Weights of a small GPT-style language model, trained from scratch on English Wikipedia.
Size: 13 layers, width 160, 4 heads of 32 (1 for keys and values), MLP 640 SwiGLU, vocabulary 8192, 7.28M parameters.
Architecture: no biases in attention or MLP, untied embeddings.
Training: a variant of Muon for these matrices, 428M tokens, 9390 steps.
MLP neurons of a small language model. Each row is named by its layer, matrix (gate and up: input weights) and neuron, and shows model dimensions 0-95. Each number is 128 + 32 x the weight over its row's rms, rounded and kept within 0 to 255. A neuron's up and down rows have the sign that makes its largest values positive.
After each neuron's rows, "fires in" lists the words (lower case) most often at its 100 highest values on Wikipedia text that the model never trained on.

L2.gate165 [142 119  92 163 126 124 151 120 144  71 154 148 140  72 109 164 102 141 121  73 101 105  69 167 146 113  77  85 104 145 133 106 110 168  95 198 113 145  87 134 122 108  98 117  94 141 134 129 147 124 146 141  98 140 180  86 160 110 112  83 138 119 154 161  80 231 103 130 154  95 117 126 117 158 137 100 126 133 153 169 106 139 144 198 124 159 116 102 182 103 164 165 123 127 146 101]
L2.up165 [126 133 112 183 165 147 136 114 177  58 146 128 116  70 108 105 103 112  55 136  86 133  75 159 130 112  71  87 128 113  82 179 164 145  72 181 112 161 125 149 124 106  86 146  79  96 107 190 180 150 148 116 120  46  96 140 146 160  85 104 145 143 138 178 147 134 132 164 143 100 117 109  91 111 158 136 162 128 160 134 137 136 166 125 144 115 108  92 188 153 151 133 156 120 113  82]
fires in: "of"

L2.gate443 [ 78 152  81 176 141 138 129 111  85 140 131 154  61 161 110  99 149 118 152 118 127  97 121 147  82  79 221  92 187  98 142  88 103 101 118 153  71 110  63 122 168 128 127 134 148 142 148 198 139 188 132 140 125 133 101 139 148 101 110  91 133 164  86 123 161 180 160  91 144 121 126 106 152 139 112 130 106 163 133  69  36 195 115 130 161 128 176 132 121 110 129  87  99 138 118 114]
L2.up443 [144 196 138 181  98 116  89 119 136 128 134  91 144 124 133 111  81 171 160 167  40 112 107 105 134 155 125 171 112 102 126  83 149 134  85 125 150 103 112 139 156 178 150 161 131 122 104 146 154  89 121 115 119 127 144  88 125 119 100 123 124  99  92 144 137 159 130 141 159  94 101 164 105 155 109 200 178 163  87 113 113 112 118 105 103 152 193 157 128 133 149 127 167 119 111 188]
fires in: "of"

L9.gate271 [115  88 134  91 109  83 186 112 171 136 138 123 149 160  95 162 126  83 140  75 183 149 101 142  79 101 115 107 126 102 149 100 163 108 132 130 133  43 159  74 132 104 112 216 113 139 146 128 113 171 131 113  61 190 135 150 127  91 111  99 141 146  27  87  84  99 164 134 150 115 122 162 126 104 175 163 177 115 115 122 125 118  89 163  64 163  64 162 153 120 145 138 134 121  78  84]
L9.up271 [ 78 107  99 163 168 108 152 127 202 128 117 129 133 144 135 165 126 154  88 135 115  83 116  74 105 125 123  75 154 145 109 166 132 159 168 127 139  83 124 107 137 142 129  69 121 113  54 160  47 147 102  73  95 126 187 122 128  82 157 148 139  98  93 148 145  86 137  92 112 184 100 164  88 126 158 135 148 152 145 147 100 147 118 138 152 178 120 136 140 134 131  60 100 124  73 148]
fires in: "a", "joined"

L3.gate639 [108 165 183 145 134 107  99  82 131 184 126 102 113 156 132  91  90 139 126 110 102 144 133 123 126 183 147 126 174 131  74 113  86 109 106  94 143 106 159 153 155 108 180  91 159 105 104 109  82 111 118 125 145 158 107 115  37 116 159 145 116 146 157 164 181 163  87 168 125 101 114 142 129 132 109 120 107  81 130 130 177 100  87 154 129 181 136 106 104 164 109 119 109 133  97  63]
L3.up639 [104 184 156 158 119 123 186 131 136 129  88 133 123  70 120  83 131 158 148  79 102 113 120 119  70 105  74 133  78  61 177 127 183  74 122  93  85  81 116 116 167 170 162 134 103 121  82 140 143  90 132 148 103 129 111 107 175 110 158 113 189  50 116 171 137 117  94 153 196 104 132 141  89 170 155  89 106 149  96 134 165 104  91 138 152 137 173 132 116 161  98 127 153 141 118 108]
fires in: "to", "the", "its", "that", "and"

L2.gate302 [104 107  88 140 110 102 102 118 108 115 111 157 122 145 121 137 118 108 105 147 142  61  99 201 167  91 118 121 155 130  39 132  91 124 129 185  64 152 166 129 155 111 150 186 125 113 150 127 140  63 192  61 147 128 111 115 150 141 162  96 158 152  68  77 124 140 136 110 155 114 116 174 122 137 202 137  67 128  93 115 110 145 114 142 112 123 139 136  59 109 182 124 145  91 133 124]
L2.up302 [107 144 115 147 151 115 140  42 180 124 114 161 135 146 107 147 181 138 121 134 190 158 145 130  75 159 170 115  98 108 141  99 150 122  82  59 126  97 120 152 160 122 145 123 135 128  76 119  53 151 145  39 143 170 143 107  99 124 125 168 151  77  96  95 158 140  82  83 100 116 147 161 135 138 132 110 122 155 162 137 191 140   5 153 139  93 167 186 169 104 149 155 145 139 165 145]
fires in: "s"

L10.gate314 [110  82 244  98  69 161 133 121 174  77  77 138 169 183 108 118 125 154 141  74 111 155  98 157  94 116 187 148 128 157  60 157 143 141 195 138  56  95 162 119 129  99 138 154 104 147 141 140 104 131 163 141 121  91 122 100 127 117 149  82 210 122 107 156 180 149  95 146 152 124 132 171 121 114 123  80 157  85 157 141 160 171 125 126 105  96 135 129 104  82  83 154 129 121 219 159]
L10.up314 [115 152 147 164 107 142 116  83 195 142 141 160 113 102 197 197 130 161 108  83  71  95 118 180 112 123 130 122 125  98 105 124 214 115 132 102 114  77  81 144  48  82 141 143 153 117 139 123 116 138 101 128 196  83 113 123 129 148 116 124 143  76 106 137 152 181 129 193 176 130  89  96  76  66 201 149  69 122 102 126 121 108 115 125  69 111 173 136  91 118 114 159 124 123 125 168]
fires in: "a", "an", "at", "to"

L10.gate485 [114 129 143 131  69 149 155  69 128  72 144 147  51  55 157 146  86 130 149 101  77 128 129 188 113 141 128 134 160 130 128  91 189  89 147  64  90  84 144 151 127 140 148 151 172 128 115 114 138 127 136 112  70 137 165  90 159 125 120 125  57 145 137 154 113  81 129 168 119 155 113  98 143 159 100 128  81 132 134 142 164 123 186 183 166  26 130  95 146 130 126 103 142 158 177 202]
L10.up485 [158 130  98 189 118 117 128  83  83 104  83 123 103 130 149  85 173 105 167 126 124 137  68 181 129 113 139 147  69 114 127  95 115  92 169  68  74 165 195 128 161 127 138 100 161 142 115 110  90 177 105 161 119 157 170 151 107 107 127 174 153  90 131 137 113 125  60 141  98 184 158 144  82 171  94 134 125 136 145 132 106  91  96 153 146 113 140 146 160  88 158 115 122 144  90 150]
fires in: "after", "had", "has", "to"

L8.gate233 [ 93 103 176 138 135 171 158 147 156 116 130  72 126 133 156  98 105 113 106  82  55 141 133 121 134   6 123 128 179 127 175 155 131  80 147 152 145 104 141  97 121 134 154 107  82 114 107 128 119 176 134 132 152 183 120 157 197 133 123  81 117 160  78 225 184  87 121 216 207 109 127 155 113 106  93  53 178 152 144 153 112  99 119 143 165 147 120  97 143 137 172 144 168  70 177 109]
L8.up233 [ 92  86 137 112 160  95 120 116 155 143 144 125 106 128  98 159 121 131 149 141  99 124 156 154 132 111 119 188 185  87 115 150 126 130  97 123 136 113  96 106 128 102 106  98 123 172 158  91 118 106 109 131 127  83  94 113  68  12 180 102 173 129 153 135 122 147 146 110 106  80 154 166 117  84 133 180 139 123 128 119  95 120  80  80 138 120 125 170 163 167  88 140 130 184  78  85]
fires in: "as", "of", "became", "become"

L2.gate231 [ 60 110 151 166 157 128 206  30 153 167 121 146  97 180  94 113 136 164 136 181 155 154 126 139 148 147 150 126  77 132 154 145 120 152 113 150 107 140 154 116 111 129 156 163 106 131  59  75  94 120 187  77 116 135  98 119 116 107 122 146 119 139 103 101 134 109 168 159 115 111 115  83 144 143 161 138  86  90  68 140 157 170 134 117  94 140  64 166 111 134  97 159 161 127 125 120]
L2.up231 [ 68 127 159 159 121 158 156 101 132 122 114 154 108 180  95 107 110 155 131 145 152 122 107 173 158 142 156 112  86 141 123 186 102 117  91 141 151 143 114  98 112 115 130 203 114 125 116 101 131 117 205  97 181 168 150 100  87  82 139 152 164 144 116  94 144  43 171 137 114 140  88 134 132 183 144 127 124  84 164 155 142 126  70 131 103 107  99 158 129 177 146 136 112 142 159  85]
fires in: "s"

L8.gate331 [111 175 175 154 141 159 117 106  64  70 120 207 140  96 102 155  98 123 157 146 120 158 109  82 139 100 127 129 116 192 111 102 157 154 151 137 114 144 131 133 106 100 113 117  96  68 159  52 106 137 109 138 142 122  76  93 108 135 114 146 186 115 124 170 126 157 123 122 122 109 138 142 149  78 190  91 113 105  81 112 125 121 172 143 127 128 139  75 158 103 217 125  78 161 205 183]
L8.up331 [ 96 142 215 135  80 109 112 101 131 128  54 131  87 186 165 157 139 119 175  73 118 108 107 110 112 120 100 175 155 198 112 102 173 142 112 143 198 127 125  78 170 153 181 129 144 121  91 133 147 146 111 140  73 125  77  96 125 128 140 102  93 131 133 149 113  89 124  95 121 120 122 122 186 121 151  53 179 130 114 140  68 127 153 114 157 123 141  50 152 124  96 161 139 116 195 184]
fires in: "a", "in", "one"

L9.gate196 [133 109 154 138  41 110 107 111 123 162  83 147 138 106  96  98 138 147 120 109  77  93 111 117  97 147 137  76 171 151  90  77 187 140  84 176  85  64 112 110 116 175 127 146  74 148  79 133 131 170 125 131 103 112  80 115 101  91 113  92 155 181  73 173  94 154 153  60 129 104 171  94 101 108 102 146 100 106  82 185 124 123 141 126 146  85 151 177 152 138 124 140 108 155 114 106]
L9.up196 [136 151 128 144  90 118 138  95 119 116 148 116  58 157 120 113  81 116 172 105 157  71 173 158 154  94 170 106 192  68 135 137 128 111 126 156 168 146 147 134 138 126 148 150 153 174  86 129 116  94  89 148 120  77 135  96 150 151 114  63  94  95 164 161 147 129 124 100 131 112 158 155 101 160 106 119  89 113 139  90  62 171  90 167 147  91 114 111 111  48 130 130 168 145 147 143]
fires in: "was", "is"

L2.gate291 [ 96 118 112 147 131 152 106 134  98 126 114 120 144 186 221  90 132 127 124  97 122 159 124 158  27 143 117 161 168 147  98 109 136 125 154 160 157 106 157 197 172 162 229  92 115 103 131 102 100 101 119 188 127 138 126 139 121 165  97 149 122 145 145 123 120 164 114 125 167 119  82 119 166 122 162 109 123  91  96 185 139 102 113 174 136 117 171 167 147 139 105 163 169 129 177 101]
L2.up291 [128  79  84  86  96 185 138  71 139 155 156 123 167  95 175 176 109  88 136 143 112  71 176  67 157 108 172 117 117  53 140 176 139  99 181 129 144 129 165 148 131  92 161 168 137 136 162 123  78 140 101  37 139 126 121 157 108 105 120 126  96 150 108 114 125 141 132 146 148 135 118 109 119  94 134 110  53 150 144 148 123  85 115  87 155 173 144 137 115 217  93  79  91 150 105  66]
fires in: "of", "bronze", "followed", "catanzaro", "emmanuel"

L3.gate292 [ 99  87 124 153 108 155 171 115  98 123 146 142  99 111 142 137  63  88 156 125 131 171 109 141 132 168 147 114  74 160  99 156 147 197 127 161 102  99 182 122 111 108  93 175 147  84 132 146  98 131 158 156  79 107  88 139 103 122 171 119 181 151  97 110 156 137 156 134 106 149 112  95 198  80 131 129 120 114 131 135 123 104 115 187 102 106 136 135 178 132 139 157  32 111 140 153]
L3.up292 [ 98 167 166 158 148 113 161 144 128 137 120 136 134 112 132 148  59 111 124 135  87 121 111 165  68 148 152 133  52  58 180 106 128 177 155 137  97 128  85 132  87 178  83 119 162 122 129 108 115  54  80 117  86 127 127  93 160  67  73 150 178  81 103  71 148 124 151 124  79 147 177 125 183 137 124 110 210 122 153 100 106 140 115 150 134 106 123 133  66 101 176 135 122  69 116 103]
fires in: "a", "an", "oak"

L10.gate364 [144 110 197 116 127 122 159  68 167 107 140 133 150 170 121 206 113 135 132 155 135  68 141 126  68 166 105  89 178  62 109 164 137  69 114  85  81  80 144 129 158 128 133 111 104 160 134 157 146 126 130  79  94 189 104  81  56 181 115 126 121 115 130 141  93 158 148 139 142  96 122  99 100  91 128 110 107 106 129 126 213 100 150 174 135 148 128 106 148 145 130  94 173 135 109 142]
L10.up364 [ 95 141 180 126  71 127 155 152  71 187 153  81 137 141 119  90  80 167 194  97 139  45 165  53  89 155 141 119 148 167 118  66 169 131 137 117  91 110 151 141 119 118 154 121 130  91 139 143  97 113  86  83 137 102 138 105 136 117 141 120 100 173 119 156 174 124 111 121 146  92 107 123 163 133 152 137 162  74 135  73 141 101  54 136 150  86 141 121 133  86 189  78 106 126 125 122]
fires in: "the", "that", "this"

L8.gate4 [142 155 115 127 127 116 131  72 105 122  94 100 153 127 125  78 160  75 158 118 133 113 117 136  93 121  96  77 145 150  96 128 214 143 132  60  96 114 121  89 154 116  76 157 120 185 165 101 126 108 119 158 126 148 132 142 133 105 146 133 197 147 127 105 138 129 164 166 114 178 106  79 141 131 136  73  92 136 210  61 112 102 163 151 122  81  99 102 105 157 135 112  49 112  68 145]
L8.up4 [ 80 133 117 134 159 148 133  94 128 105 150  97 144 136 154 125 132 120 211 108 114 125 102 144 143 155 131 133 122 107  79  94 164  94 201  50  96 187 142 108 139 100 170 130  86 107  99 133 102 129 166 155 144 155 120 128  96 100 121 114 138 132 113 129 145 150 116 133 174 128 134 143  83 171  98 137  83 143 151  81 147 170 133 104 108  70 179  36 115 133 114 152 121 119 149 110]
fires in: "to", "and", "positions", "hitchcock"

L9.gate147 [ 62 124 132 150 117 193  50  63  99  80 129 136 137 143 126 115  97 126 153 113 103 165 180 124  80 137 157  99 140 145 111  77 159 146 174 111 142 149 157 135 139 130 139  71 151 157  87  62  92 105  64 104 123 131 115 100 177 109 122  91 157 134 145 116  98  87 110 123 157 120 122 158 100 110  96 115  92 111 131 185 112  97 156  86 146  85 166 151  99 115 136 159 154 116 105 164]
L9.up147 [108 189 131 114 111 152  98  78 154 165 123 138  89 158 143 128 155  82 118 112 114 139  61 122 146 119 143 141 133 174 125 159 117 128 136 106 140 123 154 177 159 148 142 117  95 139 113  97  86 132 107 119 114 158 145  88 179  97 157 176 129 145  71 161 167 125 134 105 112 150 104 100  73 173  92  90 109 156 121 104 131  89  29 160  97  60 127 135  71 100 112 133 114 173 155 132]
fires in: "in", "and"

L7.gate359 [ 72 162 167 159 108  37  93 120 153 103 100  75 154 137 108 103 120 120 122 108 109 166 124 131  66 105 107 113 182 140 162 103 159 166 139  84  59 176 123 141 101 147 109 162 153  69 101 153 119 169 170  96 151 130 133 177 133 146 117 109 130 107 139 133  70  66 156 161  89 142 118 119 115 139 125 105 162 177 138 138 190 127  77 164 163 168 116  99 124 127 126 131 179 121 147 166]
L7.up359 [135 160 116 141 102 193 150  52 146 119  92 113  94 117 115 111 110 164 103  72  90  81  94 105 143  83  91 166 144  99 173 101 126 110 161 115 122 148  98 170 128  99 134  39 175 128  70 143 133  85 126 117 127  93 138 128  85 137 200 108 128 124  96 118  91 141 121  87 161 142  91 144 162  93  87 106 109 113 107 161 186 123 173 160 123 190  55 104 134 149  80 146 111 120 115 116]
fires in: "was", "were", "to", "been", "newly", "as"

L10.gate290 [110 136 162 109  90 132 192 104 101  95 203 158 117  74 183 165 154 147 127 100 176 110 152 156 150 119  96 110 157 140 141 184 192 145 146 166 118 125 180 175  98 137 112 144 119 118 166 100 107 108 114 113  94 171 118 104 115 116 130 111 146 108 139 145 145 170 150 127 119 134 141 171  65 153 144 127 100 110 130 165 104  99 138 141  77 178 166 180 162 116 165 140 164 120 136 133]
L10.up290 [100 173 109 138 126 127 129 117 125 124 144 181  97  59 100 149 113 111 190 130 112 157 162 136  81 118  79 142 129 164 133 110 159 125  97  67 123 151 124 135  91  83 171 143  89 120 161 111 160 131 117 167 119 161 103 158 134 168 103  78 154 137  99 185 100 142 175 114 171  81 137 135 110 100 101 115 151 138 125 154 143 158 168 121 100 145 128 163 116  53  93 140 112 103 103 186]
fires in: "of", "in", "at"

L2.gate141 [ 96 129  80 133 160 186 119 123 176 136 147 118 152 140 217 189 146 137 149 111 168 119 120 173 129 152 107 174 120 153 108 122  90 127  93 110 137 107 152 172 120 169 178 120 122  48 120 153 142  82 147  99 186 106  91 104 119 138 164 118 123  83 134 168 102 134 154  71 101 140 170 141 123  72 160 148 101 150 112 143  96 138 134  88  90  99 111  81  99 158 154 164 138 120 133 136]
L2.up141 [143 117 143 141 132 157 116 136 152 117 115 100 133  85 155  75 102 185 142 139 174 160 138 119 119 172  86 135 102  83 185 145 152 136 140 117 148 144  99 203 166 127  83 118 111 109 112  82 139 128  79 151 113 134 144  88 179 118  19 124 125 137 136 104 130 113  95  57 139 128 133  91 116 102 153 169 132  57 121 136 201  89 172 126  98 150  94 144 165 152 117 163 109 172  84  32]
fires in: "league", "station", "series", "line", "cell", "information"

L10.gate342 [ 41 145 213 129  72  59 183 119 177 151 150  84 154 177 115 188 110  94 102 119 118 101 117 125 164  90 103 133 176 107 135  84 166 144 146 101  93 144 160 114 149 100 107  96 155 138 109 122 127 166 118 136 155 150 128 140  94  83  77  82 207 120 129 157 170 155 114 136 107 130 131 137 135  90 122 168 201 145 112 149 144 144 162  83 106  77 122 151 140 142 132 122 110 127 166 164]
L10.up342 [159 144 141 164 154 140 114 107 119 141  68 160 163 140 115 210 156 114 131 129 117 167  89 143  89 168 121 124 145 180  84  92 131 163 149 178  85 151 178 165 104  94  99 120 166 152 182 115 110 117 148  98 124 107 139 102 143 149 126 142  76 179  72 138 180 123 195  45 130 191 121 122 149 121 126 145 171 138 156  81 100 152 131  96 147 109 160  85 135 130 161  79 138  93 139 147]
fires in: "a"

L8.gate218 [144 139  78  84 129 108 158  82 158 139 122  79 155 114 120 143 125 168  88 153 161 111 108 139  70 141 142  72 146  77  87  87 163  70 128 155  97 149 164 143 132 175 138 166 153  97 134  35  83 141 134  99 135 133 115  70 112 113 115 109 124 193 106 132 141 108 118 164 105 114 126 146 118 109  66 119 176 100 139 138  99  81 180 126 107 112 123 142 128  89 162 124 152 135 122 103]
L8.up218 [121 141 117 139 192 159 151  99  81  84 171 132 151 100 149 156 100 166 164 152 167 106 109 153  93  91 115  69 128 136 153 122 112 166 123  92 154 148  94 133 164 153 147  98 112 157 110 135 131 203  67 188 117 144 100  93 100  86  85 130 123 142 129 142 176 114 219 113 158  78 127 157 131 114 193 124 117 143 150  86 162 116 190 152 186 114 134 139 203  97 158 128 138 135 122 118]
fires in: "the", "a", "people", "is", "one", "according"

L10.gate195 [ 82  94 138 119 183  73 102 160 104 134 109 116  98 101  88 172 130  99 117 133 154  84 128 158  79 120 140 127 123 156 157  86 116 125 146 175 107 186  75 158 133 113 142 125 119 144 135  23 136 180  99 109  83 158 156  95 139 150 152  92 141  93 141 163 130  98  67 153 184 118 125 112 146 137 131 122 207 106 124 154  91 139  92 107 132 168 145 129 131 135 158 104  86 113 203 149]
L10.up195 [138  77 139 141  82 117 154 114 129 140 107  98 182  88 117 132 184 115 144 130 110 155 141 122 108 125 128  80 131 108 179  98 172 116  89 104 139  99 127 149 120 143  95 173 139 110  54 157 147 153 149 185 124 116  94 134 144 115  93  66  93 118 191 144 117 124 147 185  84 102  76 103 152 162 135  61 144 165  91 221  87 165 121 140 155 154 111 167 138 139 130 120 140 111 154 117]
fires in: "of", "with", "among"

L9.gate293 [132 155 130 139 135 133 141 148 119 127 130 132 159 192  98 130 181 122  96 137 108 142 168  91 150 154 126 128 159 132 134  96 106  85 156 113 126 179  70 115 158 146 151 175 133 110 139 139  59 173  71 145 157  94  98 121  65 108  61 106 170 122 118 123 145  97 136 106 135 165 138 140 150  87 105 155 142 118 128 121 154 136  80 128  90 176 156 157 211 199 119 120 180 101 129 148]
L9.up293 [167 161 125 125 125 119 149 112 163 118  96  99 177 159  35 139 149 156 136 125 179 127 136 146 193 145 159 129  99 156 111 109 127  97 110 171 183 139  73  82 129 119 136 126 157 162 215 129 149 143 146 107 116 109 118  93 113 130  91  83 136 124 157  64 102 149 115 133  60 146 148 124 154  97 106 166 143 145 142 148  93 106 172 148  95 142 138 140 174 161 151  54 165 128 189 114]
fires in: "a", "an"

L7.gate380 [126 123 113 159  82 123 114 138 133  87 182 188  89 133 138 208 135  79 168 160  70 128 104 158 167 141 122 188  70 117  93 158 143 125 157 164 117 118 141  98  75 123 133  85 177  94  92 145 162 154 166 165 155 142 180  90 122 139 135 111 151 115 149 134 124  96  62 153 121 120 110 135 127 155 180 117 111 131 123 132  97 140 161 133 131 134 134 101 145 121  86  92  65 124 197 115]
L7.up380 [146 158 113 141 128 154 140 128 129 127  87 111 119 138 128 112 161 154 157  10  54 107 105 127  83 123 140 131  74 172  98 108 122 134 119 148 167 113 162 148 127  64 141 172 163 182 134 101 142 107 110 103 119 153 128 205 154  98  80 138 104 151 161 135 155  96 142 146 132 151 140 115 132 137  58 148  94 113 140 187 145 157 163 117 201 111 156 119 100 116 160 171  98 143  93 118]
fires in: "to", "before", "after"

L10.gate200 [112 116 164 140  27 160  69 107 110 117  64 170  82 105 139  65 106 165  80  88 105 103 181 178 145 124 126 146 106 101  99 104 163  94 114  94 140  68 164 143 154 126 176 121 102 175  98 129 143 104 142 103 103 105  52  86  85 113 167  91 122 114 167 215 174 139  78 144 104 117 136 154 148 177 117  81  64 121 110 109 133 124 165 131 112 111  66 124 155  98  85 122 100 147 149 112]
L10.up200 [149 116 189 132 137 150 156 118 188 106 158 167 181 123 152 110 130 118 108 215 162 128 107 142 107 123 111 128 147 195 117 155  98  87 107 173 141 114 148 151  89 199 103 164 125 103 106 133 105 164 153 107 153 141 149 135 108 153 141 120 151 125 136 138 103  78 103  79 140 185 154 102 141 154 151 163 150 143 137 183 103 169 139 130 109  74 152 176 129 166 118 131  67 112 101 131]
fires in: "was", "were", "a", "is", "are"

L10.gate354 [ 89 177 125 136 134 170 122 153 175 142 149 116 163 154 138  89  97  78 100 122 175 117 185  98 150 123  92 138  82 140 215 155 152 130 168 165  99  39  64 106 123 134 142 109 158 152  78  99 124 113 196 124 140 115 107 129 128  33 101 101 192  95  65 119 126  56 112 152 150 152 108 139 151 176 173 109 142 114 155 142 178 186 124 122 133 108  91 112 104 113 120 104  97 146 177 182]
L10.up354 [ 89 184  74 119 125 163  93 156 143 151 204  97 140 111  97  84 138 215 143 122 109 116 123 139 139  75 170 130 137 149 161  87 109 119 149  78  44 124  98 121  99  98 101  96 143 105 123  80  91 100 105 143 126  73 142 117 101 103  90 149  84 177 163 167  71 108  94 150 127  92 130  87 123  98 187 176 114  85 191 185 135 115  56 145 144  99 157 124 163 127  88 118 114  66 145 148]
fires in: "became", "as", "well", "become", "just", "becoming"

L2.gate395 [ 91  92 134 132 132 133 134 102 121  78 143 196 119 188 136 101  38  85  99 118 145 192  93 166  79 159 152 102 141 189 100 145 126 130 174 162 125 137 106 106  84 139 118 105 133 160 150 149 100 127 111 168 119 128 132 106  84 107 143 143 173  94 120 158 159  93 121 136 100 133 152 102 140 134 108  60  95 132 129 129 135 124 146  84 171 117 157 203 167 136 112 148 158 102 165 111]
L2.up395 [102 143 132 124  77 180 102 130  99 156 147  98 109 176 129 120  56 101  84 193  89 125 151 106  72 173 140 131 157 136 102 140 165 118 164 150 133 114 170 138 149 111 180 126 141 112 152 108 161 120 118 151 145 172 132 164 158 137 129 111 140  94  87 177 182 106 141  47 110 130 141 136 148  96  64 138  76 111  90  90 148  89  93  78 139 127 165 213 131  92  82 146 109 136 159 180]
fires in: "of", "in", "maalaala"

L8.gate535 [ 90  77 136  74 110 125 153  96 137 202 166 175 144 111 134 138  67 163 150  94 161 182 127 168 151 141 118 164 149 105  76 156  67  98 112 145 155 198 113  63 120 137 105  53 147 127 143 124 123 135  97 193 161 111 132 121  93 155 196 115 122 115 124 183 138 120 156 110  75 109 139 117 135 111  92 107 120 121 112 139 136 119 134 154 114 149 163 186 135 136 126 169 136 100 175 164]
L8.up535 [146 104 171 125 135 183 111 172 110 147  66  75 170  92 159  76  96 170 197 117 168  98 118 125  79  93  99 106 135  92 108 168 108 118 106 153 134 173 130 134  85 115  90 107 124  96 129 109 100 115 100  98  75 148 138 131  75 146 150 110 111 145 127 171 176 116 173 148 128 120 150 154 151  74 114 109 135 140  92 108 158 138  94 153 160 189 153 122  74  87 132 145 130  85 133 145]
fires in: "that", "of", "understand", "in", "to"

L7.gate46 [137 126 184 189  89  60  84 133 118  99  96 153 166 112 142 198 109 154 154  69 131 210 129 112 160 132 123 116 175 130 167 109 206 126 208 129 142 114 151  13 142 159 171 144 161 159 144 166 132 100 128 197 135 123 133 162 112 108  96 125 140 118  88 161 149 104 133 136 137 128  97 168 156 136 131  93 120 140 121 118 153 137 128 129 169 105  98 178 114  72 140 151 117 121 109 155]
L7.up46 [176 145 179 137 101 125 144 127 186 163  97 158 113 155 204 135 121 187 131 121 168  57  78 177 148  86 117 139 162  83 107 126 165 129 115  93  98 118 140 128 202  78 148 130 202  77  91 100 126 127  34 137 125 117 110 133 122 134 161 112 110 132 133 121 147 127 185 178  91 131 113 104 125 156 162 153 156 145 118 108  95 127 151 179 135 129 139 136 112 173 133 131 110 127  98 174]
fires in: "as", "because"

L2.gate517 [103 140 149 138 156  96  76 122  73 110 137 132 176  89 125 139  81 160 139  85 100  99 173 144  94 119 129 169 131 110 134 110 137 126 162  80 129  95 197 186 146 136 157 122 142  91 146 145 196  54 128 115 134 163 137 134 121 156 126  50  83 156 113 167  86 151 195 172 114  72 138 125  67 129 111  97 118 172 131 113  97 122 104 141  82 114  52  82  61 152 139  67 145 117 152 136]
L2.up517 [130 163 126  52 107 119 109  70 145 100 130 171 162 168 138 137 105 114  88 135 192 185 181  98 169 114 165 152 111  93 162 119 142  84 151 112  81 138 121 122 101 144 112 117 146 135 117 128 131 146 123 131  90 108  93 127  91 166 179 114 106  99 143 128  55 191 116 205 160 127 121  46 111 109 106 106 163 108 104 132 172  93 133 142 119 113 110 168  96 115 101  94  91 126  91  78]
fires in: "is", "became", "was", "career", "as"

L9.gate299 [114 146 125 140 101 101 116 144  70 174 180  78 156 108 105 194 115  78 137 132 138  88 156 147 156  92  76 123 130  67 135 166 121 154 150 132 109 106 127 147 127 122 149  74  67 125 133  42 133 122 154  99 129 119  94 136 185 105 126 134 141 178 144 201 191 106 160 110 161 103 146 134 110 122 127 121 145 205 130 141  98 158 133 111 119 150 180  87 154 134 165 166 192 180 185  58]
L9.up299 [121 125 104 103 151 155 135  85 111 140 119  46 129 126 102  78 132 159 153 130 174  79  47  97 141 108 107 130 101 143 105 105 154  98  74  79 113  94  89  81 150 116 156 103 135 184 101 146  91 115 123 172 115 152 140  85 128 138 101 149 127 151 179 140 194 108 124 152 135  95  98 105  99 108 136 158  93 150 160 173 165  94  92 131 206 155  86 133 155 183 179  98 105 157 140 151]
fires in: "of", "well", "known", "evidence", "out", "among"

L9.gate193 [127 139  91 108 177 123 120 140 197 112  89 123  76 133 118  42 126 176 126 159 156 177 101  46 105 117 176 156 107 125 152  97  99 118 180 133  90 116 115 184 167 169  96  91 134 121 142 161  77 106  62  69 113 103  78  92 148  85 155 126  83 155 150 129 139 140 166 129 125 169 146 106 101 138 122 124 151 138 164  81 148 103 136 125 129 133 144  91 154  58 147 179 161 116  65 133]
L9.up193 [114 225 173 155 169 138 108 146 146 123  52 131 123 151 132  98 168 109 116 160  60 117  69 118 117 138 149 163 149 169 130 162  75 158  83 154  95 128 128 105 119 182 131 101 119 120 124 111 154 143  74 143 193  93 114 109 118 135 158 116 136  78 137 159 153 106 126 181  93 147 118 115 122 103 134 151 159 137 213  90 136 112 128 155 100 110 117 132 118 188 104  97 102 197  70 138]
fires in: "and", "or"